{"num_hidden_layers": 8, "hidden_size": 832, "num_attention_heads": 26, "num_key_value_heads": 26, "head_dim": 32, "intermediate_size": 2240, "vocab_size": 12462, "hidden_act": "swiglu", "norm": "rmsnorm", "norm_place": "pre", "norm_eps": 1e-06, "positions": "rope", "rope_theta": 5450.0, "rope_fraction": 1.0, "qk_norm": false, "attn_scale": 0.177, "bias": "none", "tie_word_embeddings": false, "parallel_block": false, "init": "uniform", "init_std_qkv": 0.0165, "init_std_o": 0.0, "init_std_up": 0.0165, "init_std_down": 0.0, "optimizer": "muon_variant", "learning_rate": 0.000944, "lr_mult_o": 0.814, "beta1": 0.9, "lr_head": 0.00615, "max_grad_norm": 0.5, "warmup_steps": 200, "schedule": "wsd", "decay_fraction": 0.779, "decay_shape": "sqrt", "final_lr_fraction": 0.1, "batch_tokens": 131072, "max_seq_len": 1024, "doc_mask": true, "train_tokens": 1575000000, "max_steps": 12017, "dataset": "wikipedia_en"}
MLP neurons of a small language model. Each row is named by its layer, matrix (down: output weights) and neuron, and shows model dimensions 421-548. Each number is 200 + 40 x the weight over its row's rms, rounded and kept within 0 to 999. A neuron's up and down rows have the sign that makes its largest values positive.
A block is one neuron, or neurons of one layer that tend to fire together. Before each block is what it responds to, as a language model described it from the Wikipedia text at the highest values.

Description: Wiki table cell endings
L3.down59,165,150,188,209,217,207,249,137,171,204,192,217,250,198,182,229,202,173,234,238,201,196,229,137,167,221,196,259,103,165,142,185,191,127,148,212,227,202,214,193,193,221,212,229,254,183,213,275,252,223,198,234,223,175,224,203,196,218,168,174,225,250,176,171,188,187,250,176,212,203,210,212,139,215,181,187,207,291,261,152,193,145,262,133,224,184,202,183,190,238,165,81,189,185,141,175,175,207,180,216,192,240,173,126,164,240,169,269,250,218,180,178,197,216,245,310,196,147,221,209,125,191,209,183,157,198,179,171

Description: Stats-table separators, word continuations
L3.down174,187,195,254,155,156,200,170,190,205,208,256,177,183,226,166,274,173,172,206,212,204,182,198,186,140,215,107,295,193,256,122,229,270,200,142,175,215,202,247,314,224,209,205,135,212,189,187,230,178,227,209,196,185,188,257,195,159,236,170,283,233,217,223,148,231,274,168,258,298,184,269,238,262,118,170,236,206,257,186,251,172,157,225,234,193,228,203,205,164,228,263,156,185,160,187,254,215,238,191,236,262,153,195,245,195,185,207,143,187,169,113,173,164,269,239,150,196,255,229,176,173,157,174,193,198,185,239,186

Description: Ordinals and table cells
L2.down303,191,205,141,187,155,203,218,246,194,130,216,163,200,189,220,189,232,208,221,171,235,144,183,195,151,196,240,186,216,199,265,177,198,204,199,226,212,190,209,205,161,242,163,221,176,148,186,174,237,199,181,239,176,131,186,280,205,180,237,252,283,204,200,192,134,233,198,215,252,192,223,233,211,206,184,202,221,187,241,199,186,238,218,115,158,208,172,276,153,165,237,270,196,240,160,217,162,211,197,142,242,238,150,170,211,214,215,183,269,165,216,185,175,187,104,167,193,221,192,227,227,172,253,188,180,178,145,164
L2.down755,237,134,170,244,213,174,190,264,249,187,233,210,125,217,243,136,226,154,213,153,194,319,261,163,187,231,118,204,172,224,149,190,222,225,203,186,203,162,188,243,248,131,209,148,208,194,162,145,242,235,215,219,235,197,193,141,197,205,247,248,202,187,246,240,266,259,219,244,241,155,232,194,204,179,168,186,232,179,199,258,209,209,159,141,210,172,155,244,236,192,192,189,214,159,185,190,157,160,201,208,200,191,132,205,166,215,264,198,205,227,187,313,225,214,137,223,205,240,190,215,178,163,180,257,162,237,210,179
L2.down1264,209,204,163,204,265,317,168,235,191,133,144,222,197,162,195,207,278,216,253,209,168,243,176,232,199,209,180,162,157,155,155,244,263,160,189,175,186,220,211,236,163,211,214,164,188,231,219,167,175,303,214,214,218,196,270,206,203,205,193,221,150,138,217,258,251,202,226,252,234,234,248,154,166,183,206,258,181,232,247,247,169,186,157,254,227,158,226,181,204,152,188,207,190,222,186,159,186,190,190,226,198,184,200,329,227,248,253,189,191,285,163,197,163,264,233,213,209,223,205,224,256,208,186,191,189,318,190,225
L2.down1681,182,187,179,221,216,153,163,244,259,221,185,235,163,179,256,208,203,218,254,283,257,116,238,232,219,142,219,214,203,173,223,229,149,187,165,248,226,176,194,242,232,116,171,234,171,292,231,185,219,263,190,257,213,225,116,197,261,208,219,183,155,183,190,253,143,189,202,218,250,168,181,181,196,157,185,220,237,230,135,170,179,171,189,239,165,181,185,142,257,187,175,138,157,195,99,233,186,207,238,264,185,185,205,171,166,219,236,257,251,217,198,183,206,143,204,214,158,195,198,226,237,299,165,224,202,230,208,199

Description: Fixed-phrase continuation tokens
L4.down310,180,147,220,107,112,160,186,211,242,186,185,271,212,207,194,230,196,206,185,183,177,198,142,225,120,186,245,193,126,275,216,157,195,205,202,246,275,198,264,227,243,213,197,117,233,230,233,234,203,168,145,189,163,172,239,233,170,253,211,215,199,197,244,238,220,154,160,184,164,259,221,246,228,175,198,143,205,170,216,193,251,233,167,168,195,241,214,300,217,203,211,197,251,192,208,187,160,187,165,184,224,197,251,132,200,185,173,99,265,143,196,203,217,237,191,172,255,193,241,236,154,228,234,251,240,192,177,148
L4.down1441,257,164,172,227,187,153,124,251,239,259,208,235,145,241,255,143,163,240,198,191,254,209,199,171,252,195,145,232,106,265,225,222,157,204,183,230,147,128,167,162,217,210,151,168,224,205,159,236,180,193,196,216,172,204,179,161,203,176,180,256,174,136,188,294,217,212,177,244,204,195,213,209,194,213,213,128,219,153,210,195,258,242,220,206,190,210,230,216,132,227,200,158,188,163,260,195,197,172,157,151,300,224,194,173,184,196,214,218,192,176,240,198,196,254,208,174,166,205,212,204,242,204,228,238,182,247,219,212
L4.down1502,206,211,158,197,94,148,258,213,202,217,201,186,194,201,179,174,223,206,162,213,176,189,195,217,186,215,274,254,217,213,191,207,215,291,150,223,262,300,144,171,241,202,299,272,182,208,242,202,242,195,213,195,226,146,199,171,174,168,193,177,169,178,230,291,219,234,230,207,179,154,241,195,199,252,190,161,243,157,251,146,255,204,241,187,168,193,230,160,201,157,197,154,225,220,189,203,190,120,157,166,116,234,254,228,284,186,143,271,194,181,196,203,217,170,140,227,243,271,165,196,207,210,193,203,205,217,192,229
L4.down2157,188,206,211,182,247,258,197,237,216,265,170,180,206,225,219,265,216,232,211,142,159,164,188,209,180,118,134,228,179,179,229,195,235,197,149,177,266,225,220,288,158,73,156,140,266,219,158,194,180,268,192,236,136,200,129,263,277,236,208,148,213,144,199,205,205,187,196,224,176,174,190,180,255,211,161,211,245,175,178,174,197,223,248,167,216,213,139,159,148,170,194,264,209,196,205,223,221,199,192,200,216,212,201,190,261,203,180,223,240,158,207,260,219,157,169,216,176,209,269,130,205,205,137,209,273,243,199,248

Description: Adverb before passive participle
L4.down935,169,110,150,201,172,155,207,192,195,180,218,204,209,217,195,194,217,154,190,182,182,200,164,179,209,214,196,236,207,209,111,239,253,111,150,117,201,200,164,266,215,134,266,265,263,169,205,232,118,201,222,232,199,199,236,155,180,217,234,236,165,217,182,210,263,118,162,246,195,228,212,200,181,181,188,222,190,240,250,153,135,198,198,234,131,162,178,253,274,222,199,180,235,161,253,201,208,56,193,225,181,90,159,238,122,213,219,162,200,211,229,200,213,248,190,134,137,225,208,261,190,285,203,183,205,205,202,165
L4.down965,236,183,247,254,121,301,214,226,138,216,193,267,148,233,179,240,170,193,266,158,204,189,231,137,193,153,197,190,187,181,170,228,179,198,229,215,152,122,209,224,233,196,124,207,151,162,176,172,225,278,228,251,202,244,203,190,190,227,241,222,181,193,159,211,185,146,244,167,209,202,244,201,138,191,162,141,174,171,166,211,265,217,221,236,198,248,160,218,241,158,187,244,152,140,164,232,145,233,149,213,322,191,234,205,163,252,226,235,131,156,215,217,174,257,212,223,223,294,169,229,161,170,230,209,245,171,202,205
L4.down1958,292,176,185,197,169,219,142,184,255,251,131,173,222,201,159,210,239,170,165,179,187,221,204,217,220,152,147,199,157,239,201,189,152,230,258,98,263,146,234,162,118,179,179,159,218,214,199,202,178,167,192,269,220,162,223,206,246,250,143,205,171,252,156,173,245,153,240,178,228,273,236,214,252,214,175,212,168,195,190,187,220,118,99,163,243,206,193,133,229,217,186,183,199,155,199,111,234,174,162,240,251,181,217,267,195,209,221,165,120,223,200,198,174,240,194,186,176,210,267,158,191,147,315,238,172,249,200,137
L4.down2024,202,191,122,186,204,254,187,183,215,247,193,279,198,173,172,238,251,184,171,194,153,145,236,212,213,219,137,164,182,202,147,156,149,203,163,249,153,232,237,183,169,200,239,161,149,182,271,254,257,182,233,163,171,214,204,223,193,225,173,133,230,167,174,173,168,189,199,181,177,235,193,193,194,200,220,179,166,148,137,176,148,181,220,128,193,189,245,132,219,202,223,267,131,151,245,211,142,181,161,259,242,269,157,218,244,112,189,290,119,154,200,194,184,185,253,187,170,222,244,178,226,251,193,232,154,171,139,203

Description: Year-range dash
L2.down186,242,197,238,241,184,219,164,171,236,229,231,119,149,171,254,151,195,214,213,238,222,204,227,230,182,251,209,171,172,223,221,179,277,217,181,249,222,189,224,130,271,143,170,217,199,205,234,195,226,202,124,162,249,158,139,142,289,243,194,299,240,209,228,256,255,179,220,227,225,217,225,135,229,186,198,172,166,211,224,245,285,226,222,233,195,210,177,218,186,201,207,205,223,245,228,153,275,177,136,194,230,157,178,174,176,193,250,232,227,177,144,170,220,208,212,189,134,194,166,233,198,168,169,190,104,252,195,236
L2.down1225,110,190,187,168,201,183,248,253,179,262,241,211,162,152,253,251,240,206,196,157,243,247,199,178,174,203,171,216,151,214,168,142,218,213,199,215,170,137,145,133,193,142,236,192,174,168,243,206,207,191,195,142,216,239,224,140,192,178,275,159,180,223,268,270,215,239,205,204,187,187,100,165,189,173,233,195,169,245,206,216,180,178,218,248,192,250,245,191,168,206,201,202,220,151,203,243,210,199,310,196,179,241,142,165,173,169,251,121,240,155,175,186,224,192,201,138,241,137,191,244,148,150,246,243,186,166,245,189
L2.down1861,168,194,178,301,162,177,233,248,236,265,270,176,135,246,264,201,209,259,246,246,262,171,226,138,175,158,182,196,235,176,193,164,150,188,246,192,253,255,207,253,247,162,170,173,189,201,223,269,248,229,271,314,141,191,212,238,206,162,196,266,211,177,217,196,196,255,193,249,151,127,227,243,177,133,180,195,193,138,252,183,284,185,194,270,156,185,142,243,238,174,221,207,212,242,182,194,185,260,169,193,192,172,97,93,202,221,199,205,165,154,260,152,201,212,251,235,164,163,192,248,168,191,175,215,212,216,212,262
L2.down2113,164,246,174,229,208,181,158,262,192,227,163,195,179,190,159,201,188,198,178,239,166,209,223,126,128,236,173,209,188,172,133,225,233,173,155,246,232,255,131,243,171,195,169,217,248,149,153,150,201,253,238,159,133,278,284,221,185,252,160,131,191,171,226,199,161,238,149,226,251,201,144,148,130,236,249,191,249,249,293,251,188,250,216,236,145,317,129,233,228,119,194,254,275,117,203,212,331,217,221,227,218,205,253,175,223,225,210,229,217,221,156,171,237,174,188,136,156,177,226,226,215,138,212,205,185,218,201,212

Description: Mid-word fragments in names
L4.down93,248,199,262,174,171,254,178,188,197,202,211,161,223,195,157,174,229,206,209,197,249,165,214,184,233,233,165,236,163,237,198,180,247,244,186,229,173,171,207,216,198,251,135,139,100,200,194,142,152,219,196,257,73,189,159,208,232,199,188,176,135,223,151,301,263,185,195,122,226,218,255,194,165,196,219,232,252,169,171,158,201,226,205,245,241,149,130,207,185,263,181,156,166,145,182,133,230,218,244,244,142,285,194,194,210,171,207,237,222,223,116,253,227,189,130,219,166,166,150,169,227,245,166,211,186,182,161,285
L4.down925,239,254,120,220,224,179,171,183,249,179,207,209,169,165,192,180,285,172,170,131,173,218,214,174,226,265,279,178,242,172,220,237,189,149,144,190,211,238,248,211,237,136,206,215,234,183,223,173,203,284,225,166,169,214,150,267,137,209,196,231,201,107,167,187,180,238,251,183,259,270,195,146,188,279,211,184,185,174,237,237,276,165,182,178,228,182,187,163,228,207,208,200,190,223,233,198,218,146,206,183,127,213,222,226,218,198,195,193,208,154,150,145,224,182,134,177,147,178,224,185,203,212,225,204,207,266,206,221
L4.down1124,218,209,133,230,146,236,235,234,150,193,214,190,257,223,198,224,203,204,238,209,188,138,212,231,210,228,208,169,183,257,204,196,221,241,238,256,186,242,265,194,209,208,248,163,258,161,201,287,165,205,197,209,190,211,199,166,186,141,161,149,235,239,151,213,231,220,249,181,222,174,236,107,224,214,234,129,114,187,196,111,201,234,214,182,238,174,223,136,215,143,214,209,213,112,211,255,181,169,195,192,213,166,154,185,198,193,167,193,167,177,200,232,235,187,245,210,191,168,136,223,155,171,199,144,219,175,214,172
L4.down1849,200,181,217,196,234,149,159,192,124,222,258,223,133,241,150,214,148,165,200,251,184,146,160,247,272,226,152,152,198,190,168,174,175,183,258,210,198,231,225,233,217,224,292,188,270,246,269,171,155,195,123,217,226,130,237,197,199,280,211,196,156,159,190,208,215,185,178,212,195,211,215,160,149,223,205,163,238,250,175,218,183,175,220,146,241,165,179,204,89,255,175,166,210,193,244,233,190,144,174,208,244,234,211,147,151,242,188,260,287,231,193,214,172,203,132,180,265,207,224,189,182,173,200,204,243,234,174,154

Description: Second piece after capital initial
L2.down263,201,152,192,206,211,228,182,222,166,222,240,165,201,235,191,151,234,202,198,238,200,179,204,211,260,199,178,234,262,218,192,241,238,135,193,247,231,196,147,217,298,223,264,206,176,223,195,185,193,198,223,214,173,197,278,121,131,269,213,161,234,280,189,194,175,92,188,211,222,223,233,268,155,161,191,111,232,256,165,207,174,163,240,107,225,220,175,230,267,185,187,194,171,292,211,231,256,227,201,174,297,236,196,201,268,196,238,171,234,181,242,167,175,219,221,141,166,247,237,212,272,123,204,162,205,214,122,133
L2.down1350,198,168,169,220,227,249,215,254,204,246,103,241,100,132,198,285,163,241,270,170,168,157,234,251,165,126,159,243,194,154,168,167,179,241,186,249,278,209,194,252,196,196,156,201,200,174,152,208,199,266,223,208,265,186,154,204,138,206,156,235,144,186,211,206,211,135,130,248,227,138,214,173,161,162,218,139,128,187,189,262,174,202,246,160,183,188,218,191,236,168,200,222,198,184,192,199,216,216,239,209,158,174,179,205,222,270,242,186,155,241,186,167,252,229,159,159,211,200,223,180,223,214,121,246,253,140,203,118
L2.down1676,194,172,166,143,211,219,261,202,198,159,218,235,257,168,215,257,215,136,197,211,193,196,207,177,195,180,204,130,191,204,189,208,195,188,130,189,153,175,269,207,224,209,191,227,259,140,248,150,106,177,213,235,214,184,167,155,190,202,238,260,290,180,255,252,169,204,203,111,191,263,199,202,194,176,208,261,233,187,155,140,169,161,149,218,213,223,212,200,221,187,196,205,193,116,194,257,206,231,208,268,152,150,189,218,210,205,160,233,173,188,193,195,160,164,151,262,215,212,162,155,209,132,169,221,226,147,194,194
L2.down1986,240,169,227,203,182,274,270,159,170,254,179,142,261,225,96,243,197,251,233,207,149,265,267,187,222,251,146,212,202,198,253,149,249,191,148,239,180,176,287,247,212,202,203,241,188,306,249,176,209,182,83,226,148,231,205,245,185,187,223,149,249,210,269,196,246,185,196,267,243,154,195,216,216,178,137,217,127,135,240,177,197,214,229,197,228,245,237,153,194,132,184,274,229,237,209,206,168,166,219,265,283,203,175,235,243,184,232,189,160,220,252,165,257,190,267,255,261,178,203,233,217,161,202,223,205,185,181,202

Description: Ends of rare names
L2.down232,214,175,113,185,184,153,180,233,164,215,238,253,257,148,181,154,231,206,169,186,205,189,172,180,271,161,193,195,197,189,198,235,244,208,202,168,268,212,180,171,233,168,224,154,218,226,277,233,188,202,199,263,175,197,194,221,202,242,148,204,224,158,236,217,231,281,254,234,96,203,244,209,181,182,158,190,206,190,185,189,249,182,184,190,167,185,227,180,253,233,268,157,256,216,176,209,234,195,256,190,216,168,172,219,191,169,172,194,148,209,178,161,148,233,170,121,185,229,170,219,169,241,228,64,193,141,210,205
L2.down1137,190,160,182,143,193,181,213,208,198,252,193,218,232,161,274,158,201,151,250,181,247,206,193,165,263,193,284,183,106,220,257,189,225,184,241,193,232,225,237,296,234,172,188,182,188,214,289,243,226,164,232,234,183,204,198,224,216,221,138,158,119,241,209,198,179,287,230,196,225,214,276,189,145,219,218,218,210,267,187,225,201,232,184,210,166,208,244,199,195,232,245,208,248,265,260,255,196,246,180,186,234,170,238,143,198,270,207,279,253,201,192,176,188,191,204,229,172,168,185,227,166,214,255,150,201,120,188,250
L2.down1414,104,163,132,295,242,131,206,160,171,185,261,224,190,221,288,157,224,185,226,215,178,137,238,190,242,221,320,135,173,148,171,191,219,189,193,194,252,190,212,216,144,228,169,199,246,184,190,170,136,168,215,311,107,192,155,186,192,196,177,223,235,254,186,192,208,209,151,225,200,207,245,189,205,199,194,235,207,199,149,271,191,178,213,240,215,262,251,152,236,210,175,198,197,178,260,210,143,175,201,250,138,166,205,180,193,294,187,168,205,154,176,202,167,261,273,210,163,265,217,180,227,132,237,194,200,181,210,229
L2.down2197,165,232,193,179,235,169,164,230,144,156,134,159,185,291,202,270,144,207,206,258,244,211,311,235,188,187,278,184,228,239,268,196,210,182,230,148,207,171,132,215,301,224,159,155,226,200,124,249,163,207,164,214,273,165,138,177,161,227,247,179,203,237,162,173,227,184,171,247,231,247,239,171,247,161,200,135,225,186,173,140,225,205,220,228,161,209,219,196,214,190,164,197,255,171,187,216,206,158,261,174,206,189,303,159,199,201,221,167,210,160,194,214,224,213,170,188,204,168,259,193,175,254,216,186,239,209,143,174

Description: Mid-word name fragments
L4.down343,233,201,233,213,235,203,222,229,200,144,164,201,204,220,82,159,202,178,227,212,199,142,218,185,177,212,239,215,247,180,171,172,181,123,239,180,225,197,157,165,178,220,123,231,281,257,236,243,149,235,229,190,149,129,213,172,228,230,193,222,123,221,130,256,222,244,231,177,174,229,227,170,197,257,199,124,196,233,180,221,207,188,141,236,229,242,197,209,174,237,194,148,213,206,232,217,200,270,161,115,182,190,183,202,232,219,147,199,210,256,220,224,202,266,199,216,247,246,114,227,178,287,132,215,260,211,162,181
L4.down777,199,215,186,220,201,204,164,214,177,216,201,187,207,178,149,221,203,148,196,220,119,101,194,188,199,220,216,136,158,194,210,177,180,178,212,208,204,217,184,218,232,209,227,165,200,251,125,181,191,231,224,196,200,218,192,244,230,178,232,277,205,195,177,217,212,176,228,171,282,164,206,217,56,217,193,172,193,172,184,227,217,212,189,217,201,246,206,217,207,148,155,201,204,248,186,212,213,236,250,191,263,219,217,186,184,178,255,157,186,255,217,288,195,198,148,187,132,160,266,157,205,241,259,216,203,192,206,177
L4.down1242,250,186,148,173,206,201,223,204,224,199,245,232,197,201,191,166,178,150,133,233,232,209,205,148,214,253,155,207,222,161,167,206,196,230,198,237,224,107,229,136,143,213,121,143,216,230,132,126,133,231,207,182,205,229,234,149,240,183,156,207,272,175,192,228,160,198,176,169,230,206,161,97,275,199,181,222,205,206,273,207,237,241,179,183,182,133,193,221,198,169,236,222,199,162,152,152,78,211,146,212,218,192,180,206,243,178,138,241,239,206,213,135,183,265,185,245,210,185,190,158,165,160,257,220,153,169,225,215
L4.down1809,179,155,218,181,188,209,144,222,221,212,212,104,130,213,196,186,111,161,198,202,229,226,236,219,217,195,164,166,168,237,167,172,236,214,126,210,148,281,193,226,158,210,170,251,198,239,263,223,123,124,238,165,167,182,250,228,260,169,203,279,207,166,159,261,223,193,196,182,211,234,213,164,120,217,179,158,212,144,193,224,230,187,264,240,162,234,167,105,203,212,148,204,163,234,227,214,260,241,252,234,168,147,204,182,126,157,203,174,215,213,179,202,236,220,119,141,130,223,243,159,214,178,217,184,206,159,196,204

Description: Mid-word subword fragments
L2.down315,197,199,204,206,208,233,229,224,208,204,190,235,204,196,172,171,185,270,253,192,260,165,230,219,182,240,225,212,237,159,195,236,189,220,255,258,192,169,171,137,302,149,158,170,232,263,177,224,170,222,176,222,236,174,275,279,256,239,216,158,181,198,153,190,176,185,197,167,197,227,232,264,190,172,161,188,204,142,182,226,178,246,188,167,248,227,230,238,210,155,166,178,220,217,198,210,203,204,170,228,206,217,163,228,250,164,211,267,149,184,145,208,224,156,304,178,187,215,218,298,245,193,197,173,203,218,198,155
L2.down596,229,206,201,240,195,254,182,229,224,173,256,211,216,227,229,220,250,227,203,192,194,196,184,280,203,192,278,247,188,239,203,249,255,221,139,121,175,289,209,192,241,176,238,161,228,205,195,185,203,169,152,172,191,201,175,226,192,267,204,241,111,214,180,215,190,255,222,239,169,126,224,171,185,160,231,220,143,193,181,196,282,217,191,237,173,175,171,216,276,205,213,243,136,173,226,270,214,203,224,159,201,256,185,282,167,210,238,248,187,150,201,163,255,221,283,227,263,162,192,165,194,214,200,216,246,157,231,227
L2.down949,130,255,213,175,229,191,213,221,190,117,193,231,157,172,176,156,250,150,148,169,240,117,189,227,208,187,162,175,211,229,158,204,126,280,170,124,266,274,166,224,212,117,229,189,216,189,200,198,86,182,177,184,168,193,223,298,221,133,170,311,229,203,174,233,201,211,241,229,181,217,283,173,206,325,165,179,232,183,145,253,211,190,160,229,233,160,267,145,117,205,196,275,228,251,240,229,132,237,220,174,188,224,186,214,154,239,231,200,165,166,175,165,151,203,173,226,178,223,207,245,216,181,180,196,147,193,222,190
L2.down957,206,151,205,172,183,204,201,250,221,183,188,223,223,174,191,214,168,126,183,211,227,225,238,317,191,151,165,241,200,306,281,155,212,203,181,250,187,245,256,213,168,243,256,213,130,142,201,123,144,182,190,187,234,118,184,197,202,321,241,304,166,161,165,238,201,219,288,121,193,222,200,169,132,183,277,234,143,251,218,194,218,226,205,200,180,239,156,196,169,230,194,162,243,166,147,216,253,229,163,224,200,136,173,211,145,297,139,223,167,199,242,122,182,178,174,156,195,148,198,150,197,255,235,207,236,138,210,156

Description: Early word-piece continuations
L3.down705,201,226,150,256,232,172,141,146,136,140,186,168,202,197,214,199,192,187,157,166,200,210,197,267,193,177,178,256,263,203,189,251,249,230,240,140,221,164,161,264,218,134,137,196,64,206,211,224,183,249,180,147,229,187,108,208,207,193,209,179,194,209,184,268,187,251,252,226,217,184,200,170,232,184,150,150,259,253,223,166,150,166,221,225,174,241,188,236,199,212,233,224,250,262,163,206,261,190,164,200,214,172,135,137,197,122,242,180,170,236,127,186,224,184,193,214,180,203,162,211,180,265,207,174,271,140,257,131

Description: Table total-row separators
L3.down926,125,255,200,333,240,168,172,91,206,214,204,159,177,212,167,203,189,271,130,118,92,239,156,175,223,182,230,217,258,192,218,212,211,177,176,206,149,197,162,183,251,204,216,164,220,238,176,234,210,140,172,178,225,201,212,249,243,165,246,203,191,213,157,90,261,167,173,191,174,146,219,148,201,229,161,292,198,172,241,224,134,221,101,198,139,207,260,147,189,213,161,172,186,188,215,220,234,217,280,164,158,168,222,195,176,284,264,215,123,234,195,191,212,144,229,169,209,235,185,171,206,177,206,203,197,217,214,187

Description: Early word-piece continuations
L3.down733,242,144,155,274,195,228,192,182,269,133,198,210,181,209,194,186,225,216,110,218,192,200,136,182,150,168,224,239,166,157,179,161,217,221,123,245,229,170,214,138,168,213,284,153,215,194,131,181,187,203,180,172,217,185,188,207,143,139,219,234,188,199,254,176,204,188,195,182,209,233,190,235,218,176,164,221,152,235,206,194,145,221,211,262,222,237,257,180,207,185,213,244,169,240,270,206,148,181,215,188,228,242,229,310,178,243,225,311,148,285,153,202,153,226,140,202,307,206,216,222,184,224,195,202,201,153,162,284